Weights of a small GPT-style language model, trained from scratch on English Wikipedia.
Training: 283M tokens, 8628 steps.
MLP neurons of a small language model. Each row is named by its layer, matrix (gate and up: input weights; down: output weights) and neuron, and shows model dimensions 64-191. Each number is 200 + 20 x the weight over its row's rms, rounded and kept within 0 to 999. A neuron's up and down rows have the sign that makes its largest values positive.
Before each neuron's rows, "fires after" lists the tokens most often just before its 100 highest values on Wikipedia text that the model never trained on. A number after a token or word is its count.

fires after: "ad" 15, " found" 13, " b" 9, " sing" 8, "\n" 7, "ir" 5
L2.gate82,218,212,180,210,218,192,209,206,218,232,177,185,194,246,218,175,169,198,201,234,219,190,207,183,197,231,187,219,228,190,201,198,241,208,212,191,240,208,198,169,171,186,194,202,175,227,183,222,203,187,220,228,184,212,196,190,230,214,205,205,199,217,193,209,205,200,183,193,157,191,167,204,207,234,195,187,208,188,180,190,212,208,188,166,213,227,206,219,209,224,170,181,158,238,146,163,218,208,161,170,212,202,194,188,206,226,210,204,189,204,212,199,165,204,199,199,163,197,144,187,239,200,210,228,182,244,191,244
L2.up82,199,241,229,170,183,235,203,203,195,213,176,229,199,208,218,219,200,195,205,214,190,193,178,196,191,232,190,200,230,168,202,155,214,234,211,193,202,199,186,169,173,181,190,192,217,172,187,219,202,194,188,187,171,212,193,180,196,199,178,177,215,235,194,221,204,232,194,174,191,182,202,181,169,196,185,140,211,196,220,233,223,174,196,206,193,231,205,168,224,218,194,194,195,192,207,199,210,217,171,206,214,163,187,195,203,185,183,236,181,180,193,218,192,235,195,225,184,188,208,194,200,200,203,214,245,176,190,190
L2.down82,227,185,224,211,213,183,188,171,211,240,202,221,178,226,215,215,192,226,239,218,182,184,200,210,212,203,204,212,207,201,153,190,208,188,173,196,196,189,185,187,181,208,176,191,170,222,172,231,192,189,199,216,194,203,187,202,203,187,180,200,195,202,214,193,256,231,210,204,189,211,185,209,168,204,185,194,174,205,237,212,224,204,204,194,209,227,182,224,209,195,172,201,179,244,186,171,238,205,179,239,232,169,189,187,212,229,162,208,200,184,208,234,235,194,241,191,206,201,194,193,187,214,199,200,214,198,204,210

fires after: " D" 14, " R" 13, " y" 12, "N" 6, " M" 6
L2.gate281,199,241,199,224,219,184,178,206,203,240,202,182,200,199,211,223,217,243,220,204,206,179,202,195,197,201,188,194,168,176,214,203,227,169,206,203,203,186,231,220,201,183,160,171,183,170,244,195,150,213,195,224,172,172,194,197,186,209,222,205,217,205,190,198,194,232,172,185,211,233,188,156,183,194,203,217,211,173,218,211,185,195,219,203,196,189,174,184,186,214,215,185,163,182,193,189,185,209,221,196,237,193,205,187,192,203,217,202,252,197,199,168,200,179,207,187,213,220,211,163,202,209,183,202,188,229,190,202
L2.up281,202,233,197,204,195,229,218,213,177,206,218,226,193,192,200,217,171,199,204,170,203,185,238,213,205,186,210,202,196,188,198,231,218,191,236,203,187,195,248,185,216,204,186,214,215,189,198,195,223,192,216,226,167,197,200,234,204,222,214,227,185,188,188,158,205,201,193,159,178,197,233,220,210,237,220,183,194,177,198,237,191,204,193,178,178,181,162,175,184,238,207,226,223,197,214,174,195,216,241,220,242,225,181,200,238,171,204,198,223,206,170,195,200,156,218,224,202,195,192,186,196,208,184,194,191,225,213,214
L2.down281,194,200,226,206,154,172,231,180,200,197,180,173,190,235,249,208,223,215,208,188,166,173,208,222,204,197,197,232,188,227,190,187,214,217,219,206,167,198,186,204,217,202,184,220,196,187,193,231,208,198,203,222,194,210,183,176,235,184,209,185,185,175,233,181,173,220,203,232,204,221,232,193,205,205,208,181,199,170,211,194,201,195,172,187,217,202,195,162,212,174,178,197,217,214,203,183,176,207,200,216,186,182,185,179,208,200,219,204,181,238,197,180,222,253,221,208,194,180,191,185,192,206,233,172,211,205,185,176

fires after: " f" 30, " F" 27, " St" 13, "F" 6, "f" 4
L2.gate495,190,211,176,196,184,179,208,174,201,198,219,198,223,173,186,196,207,186,221,231,202,182,197,213,200,228,217,201,173,169,212,264,202,187,184,222,210,206,191,190,198,144,198,215,190,191,230,190,181,175,222,211,188,219,200,220,220,193,190,214,175,211,202,193,215,193,220,195,174,150,158,202,203,177,225,195,225,166,192,198,189,226,233,191,172,210,200,192,171,182,170,195,177,208,228,193,176,193,230,200,218,191,241,164,204,197,202,190,173,222,216,202,174,172,204,209,198,187,206,184,195,177,225,212,193,173,204,221
L2.up495,185,185,211,187,176,207,197,221,209,214,198,196,222,179,203,197,193,195,160,195,214,192,160,147,223,165,181,191,190,226,179,176,167,166,210,178,196,198,200,229,204,188,203,195,187,211,213,249,222,177,193,258,224,174,199,223,204,160,192,175,214,219,219,206,226,185,160,206,161,212,206,188,166,161,168,225,206,217,190,198,219,180,212,171,215,195,218,228,194,199,206,171,183,200,236,219,183,216,202,161,212,200,208,177,210,208,172,195,212,223,189,184,175,216,163,198,180,196,181,183,186,140,162,221,177,226,190,173
L2.down495,177,180,181,166,170,186,184,188,208,166,184,229,201,214,223,201,215,217,216,229,208,251,207,228,179,202,207,231,183,190,193,186,190,230,233,191,231,202,192,192,221,195,210,172,144,181,187,240,181,212,212,172,199,206,207,224,196,214,172,203,164,203,227,190,199,188,234,201,210,181,190,236,186,156,252,175,205,204,202,191,191,181,224,224,169,199,185,151,168,193,199,222,203,181,223,190,183,165,199,160,182,223,213,229,205,179,209,210,171,208,218,208,198,194,181,232,205,220,191,173,240,215,184,216,170,167,220,189

fires after: " t" 30, " T" 8, " n" 7, " re" 7, " f" 6, " " 6
L2.gate67,198,177,151,187,180,185,178,219,152,180,169,190,227,189,181,196,193,231,187,214,207,188,197,182,202,196,177,177,197,218,207,201,160,187,181,199,198,170,159,198,203,204,179,176,199,199,212,237,238,187,217,189,183,180,222,191,177,216,226,225,204,226,215,178,196,141,208,177,226,232,183,214,185,178,163,166,165,185,202,199,228,206,214,209,193,181,182,174,219,202,168,213,214,181,198,221,205,148,218,175,210,206,192,205,186,168,226,202,150,184,205,220,195,208,202,205,228,209,225,196,206,187,230,176,196,193,174,178
L2.up67,189,202,172,220,159,173,215,185,213,218,197,239,185,219,202,176,202,211,202,202,203,221,183,201,189,195,200,219,202,210,171,210,211,236,192,228,153,221,214,166,203,193,170,180,206,195,186,192,233,204,206,172,181,199,190,217,204,199,161,200,230,215,185,208,192,183,229,187,226,253,219,148,224,204,209,186,173,197,196,181,206,198,159,192,175,212,204,173,204,196,205,171,210,185,206,198,178,205,244,177,194,157,203,214,208,219,192,208,200,186,196,176,223,230,207,189,166,205,185,192,209,212,175,206,206,194,213,246
L2.down67,186,185,213,183,162,178,221,202,216,191,190,179,221,248,193,197,247,166,201,201,218,188,236,213,210,229,178,209,205,200,186,195,169,180,204,190,169,180,177,202,210,213,200,172,195,188,207,226,174,226,171,225,209,216,224,216,174,211,216,211,171,180,195,198,185,197,175,198,217,210,183,224,210,178,188,187,200,186,214,204,197,201,211,209,210,207,198,218,206,212,186,189,199,205,227,239,177,208,223,192,187,225,219,217,189,169,237,212,211,182,189,178,200,208,226,205,208,192,202,182,236,174,200,209,191,171,179,181

fires after: " Will" 21, " J" 20, "U" 8, "ash" 5
L2.gate145,226,214,166,155,206,186,192,202,229,200,217,194,163,231,215,210,204,197,182,222,163,201,235,203,195,184,203,193,157,209,221,213,185,198,221,216,199,204,204,197,179,197,176,223,191,212,213,241,186,197,205,216,210,197,167,182,209,220,216,186,220,180,219,177,196,208,204,179,226,217,192,224,182,233,185,211,138,165,174,211,228,204,166,200,218,221,174,215,220,190,214,212,205,227,197,210,178,180,203,194,192,192,219,181,206,202,197,172,211,220,223,201,224,178,213,187,211,200,174,236,177,192,216,174,209,210,217,210
L2.up145,222,223,204,234,168,170,200,176,192,202,184,160,198,238,182,218,157,198,215,252,194,189,206,235,200,202,205,225,180,182,191,212,198,182,213,166,169,207,221,205,195,207,196,166,166,225,193,200,209,199,185,214,207,194,176,186,190,193,171,162,219,212,251,191,216,151,188,160,209,217,181,214,218,207,204,205,196,197,214,217,225,193,175,177,202,190,194,231,189,231,243,185,224,229,207,181,203,177,183,174,197,189,190,184,181,189,156,187,201,227,194,183,187,196,186,207,207,217,195,232,195,207,179,211,213,190,171,224
L2.down145,173,184,178,194,227,211,237,224,184,172,214,190,221,215,196,201,173,212,169,207,193,185,183,169,172,231,222,179,190,228,183,188,240,205,187,220,188,196,188,210,194,217,192,205,190,210,190,200,209,165,189,199,235,182,232,226,190,213,194,212,189,204,150,226,188,212,197,194,197,182,186,150,172,179,170,183,215,186,195,216,200,219,208,204,204,239,200,208,203,215,214,191,193,206,197,182,182,163,228,193,230,189,223,237,245,176,213,192,193,209,235,219,197,173,230,202,163,187,191,199,220,204,239,204,166,176,217,217

fires after: " n" 22, " F" 14, " P" 11, " f" 10, "ort" 9, "al" 8
L2.gate423,182,203,192,213,198,190,209,205,187,204,203,204,203,211,184,212,218,188,252,191,179,231,186,181,216,177,179,205,192,178,251,200,189,207,186,187,198,165,179,199,215,188,183,183,201,221,173,209,226,201,207,158,177,241,169,213,168,198,206,170,167,211,234,198,162,173,218,181,207,197,154,201,223,173,158,177,186,186,190,182,206,160,195,194,205,201,209,198,180,162,225,224,235,203,221,198,181,192,205,193,206,186,181,171,174,214,217,220,201,196,207,203,220,259,190,230,204,201,162,208,221,227,195,229,210,204,164,202
L2.up423,207,199,199,230,187,225,192,206,189,198,229,216,194,192,210,232,191,199,221,209,190,187,211,189,212,189,202,204,183,199,201,158,169,239,149,188,223,175,193,214,203,185,182,207,199,188,220,203,180,229,185,208,183,219,193,193,176,201,238,158,207,173,199,218,185,205,215,223,215,211,146,245,183,154,210,192,218,207,199,169,199,216,197,237,162,215,185,225,192,190,200,188,200,214,214,204,155,197,240,203,208,206,184,175,157,163,178,211,182,209,216,223,183,203,169,171,215,195,170,201,217,225,232,217,220,220,217,223
L2.down423,210,215,242,192,156,180,217,239,194,196,190,195,196,194,150,244,179,185,197,178,214,201,201,213,202,176,194,211,211,218,226,194,206,211,181,193,223,214,177,232,206,201,189,200,207,215,209,212,230,214,199,219,180,218,223,236,186,226,189,203,189,197,203,180,226,175,219,202,221,206,185,223,193,181,165,202,174,169,202,202,175,180,200,205,189,201,236,180,184,209,169,160,203,191,197,230,147,209,199,210,229,224,214,209,183,203,225,178,208,207,208,195,246,180,172,200,186,208,182,218,204,204,203,234,212,242,233,176

fires after: " J" 11, " F" 10, " A" 10, " M" 9, " St" 9, " U" 9
L2.gate620,178,193,203,210,207,195,185,201,168,181,207,222,230,177,209,184,222,189,214,201,211,170,173,202,186,198,181,192,189,220,199,193,192,160,231,188,189,202,195,190,182,227,224,211,208,191,193,201,169,183,216,236,196,200,219,227,191,170,220,178,218,204,231,185,171,210,181,173,165,212,157,198,176,217,174,229,188,191,216,188,221,239,174,187,198,234,217,180,168,186,203,197,196,254,210,178,203,193,222,234,203,226,189,176,211,210,116,179,196,213,212,188,159,212,180,189,202,205,201,181,194,186,205,214,210,179,202,178
L2.up620,185,220,178,197,206,195,195,214,210,209,207,204,209,240,203,191,194,180,202,191,189,205,252,212,212,212,184,232,157,178,222,239,189,170,181,220,224,204,183,174,182,169,182,209,153,213,227,188,192,199,210,207,212,194,182,234,199,184,197,207,215,229,232,207,235,174,235,197,207,210,184,203,202,185,224,218,170,221,214,188,194,187,177,201,220,221,182,208,181,200,204,196,196,217,188,179,205,226,219,168,230,230,178,193,250,191,185,179,213,197,217,207,193,220,157,200,155,204,192,197,195,202,201,172,187,205,213,189
L2.down620,182,199,192,185,201,165,197,174,197,202,179,168,181,206,168,200,177,217,218,189,215,231,205,217,213,173,237,190,235,219,201,194,176,221,198,198,223,215,210,199,216,222,193,217,186,186,209,191,157,191,210,211,193,183,204,181,189,219,144,210,200,211,234,215,222,196,224,193,214,187,180,198,178,188,211,182,221,202,170,215,202,192,226,253,223,201,188,180,217,204,215,172,222,211,227,207,164,211,176,159,239,200,185,163,206,208,228,182,213,222,200,210,189,193,183,195,205,243,219,152,216,212,175,209,189,177,198,186

fires after: " for" 15, "ed" 8, "oun" 8, "urr" 7, " F" 6, " f" 6
L6.gate614,190,215,184,175,205,199,169,193,214,216,195,193,228,207,188,200,181,215,189,192,167,176,205,161,194,171,214,186,181,179,206,202,209,198,201,201,190,198,196,198,205,136,218,182,175,233,217,210,217,174,239,214,211,194,246,206,195,196,201,222,223,201,254,185,186,200,212,183,178,205,225,211,176,221,204,200,207,244,234,201,156,198,214,187,213,243,183,234,218,182,220,188,227,180,212,195,163,217,184,184,216,173,191,202,209,202,195,221,189,206,200,231,213,199,181,214,225,225,157,191,198,201,177,215,171,182,192,222
L6.up614,203,231,163,219,189,155,201,197,207,223,217,204,204,194,211,240,206,208,158,205,216,211,220,200,228,201,219,176,204,197,227,143,193,194,184,175,176,205,200,191,212,200,206,202,209,205,222,205,228,208,178,193,210,235,180,224,208,204,203,180,191,213,175,194,183,203,205,193,203,197,205,206,198,182,194,244,197,212,191,182,188,196,201,244,192,232,210,190,209,220,200,199,225,183,203,181,184,216,196,195,226,229,206,209,204,248,168,199,191,193,213,192,220,199,214,209,243,228,234,170,176,205,198,216,195,191,265,184
L6.down614,213,186,193,243,156,219,201,237,178,193,233,196,212,163,197,199,190,179,206,187,175,188,227,262,203,229,194,201,187,225,194,184,221,206,189,209,229,227,182,217,205,214,197,221,169,172,205,184,173,210,190,215,180,194,162,207,186,216,158,201,190,186,175,220,225,218,238,200,240,182,207,185,219,197,232,211,188,181,205,199,164,207,206,218,186,192,199,184,205,193,188,216,195,174,183,233,220,202,205,178,204,212,208,244,233,173,201,212,181,228,203,192,225,197,217,210,201,183,187,200,195,227,196,185,216,208,208,237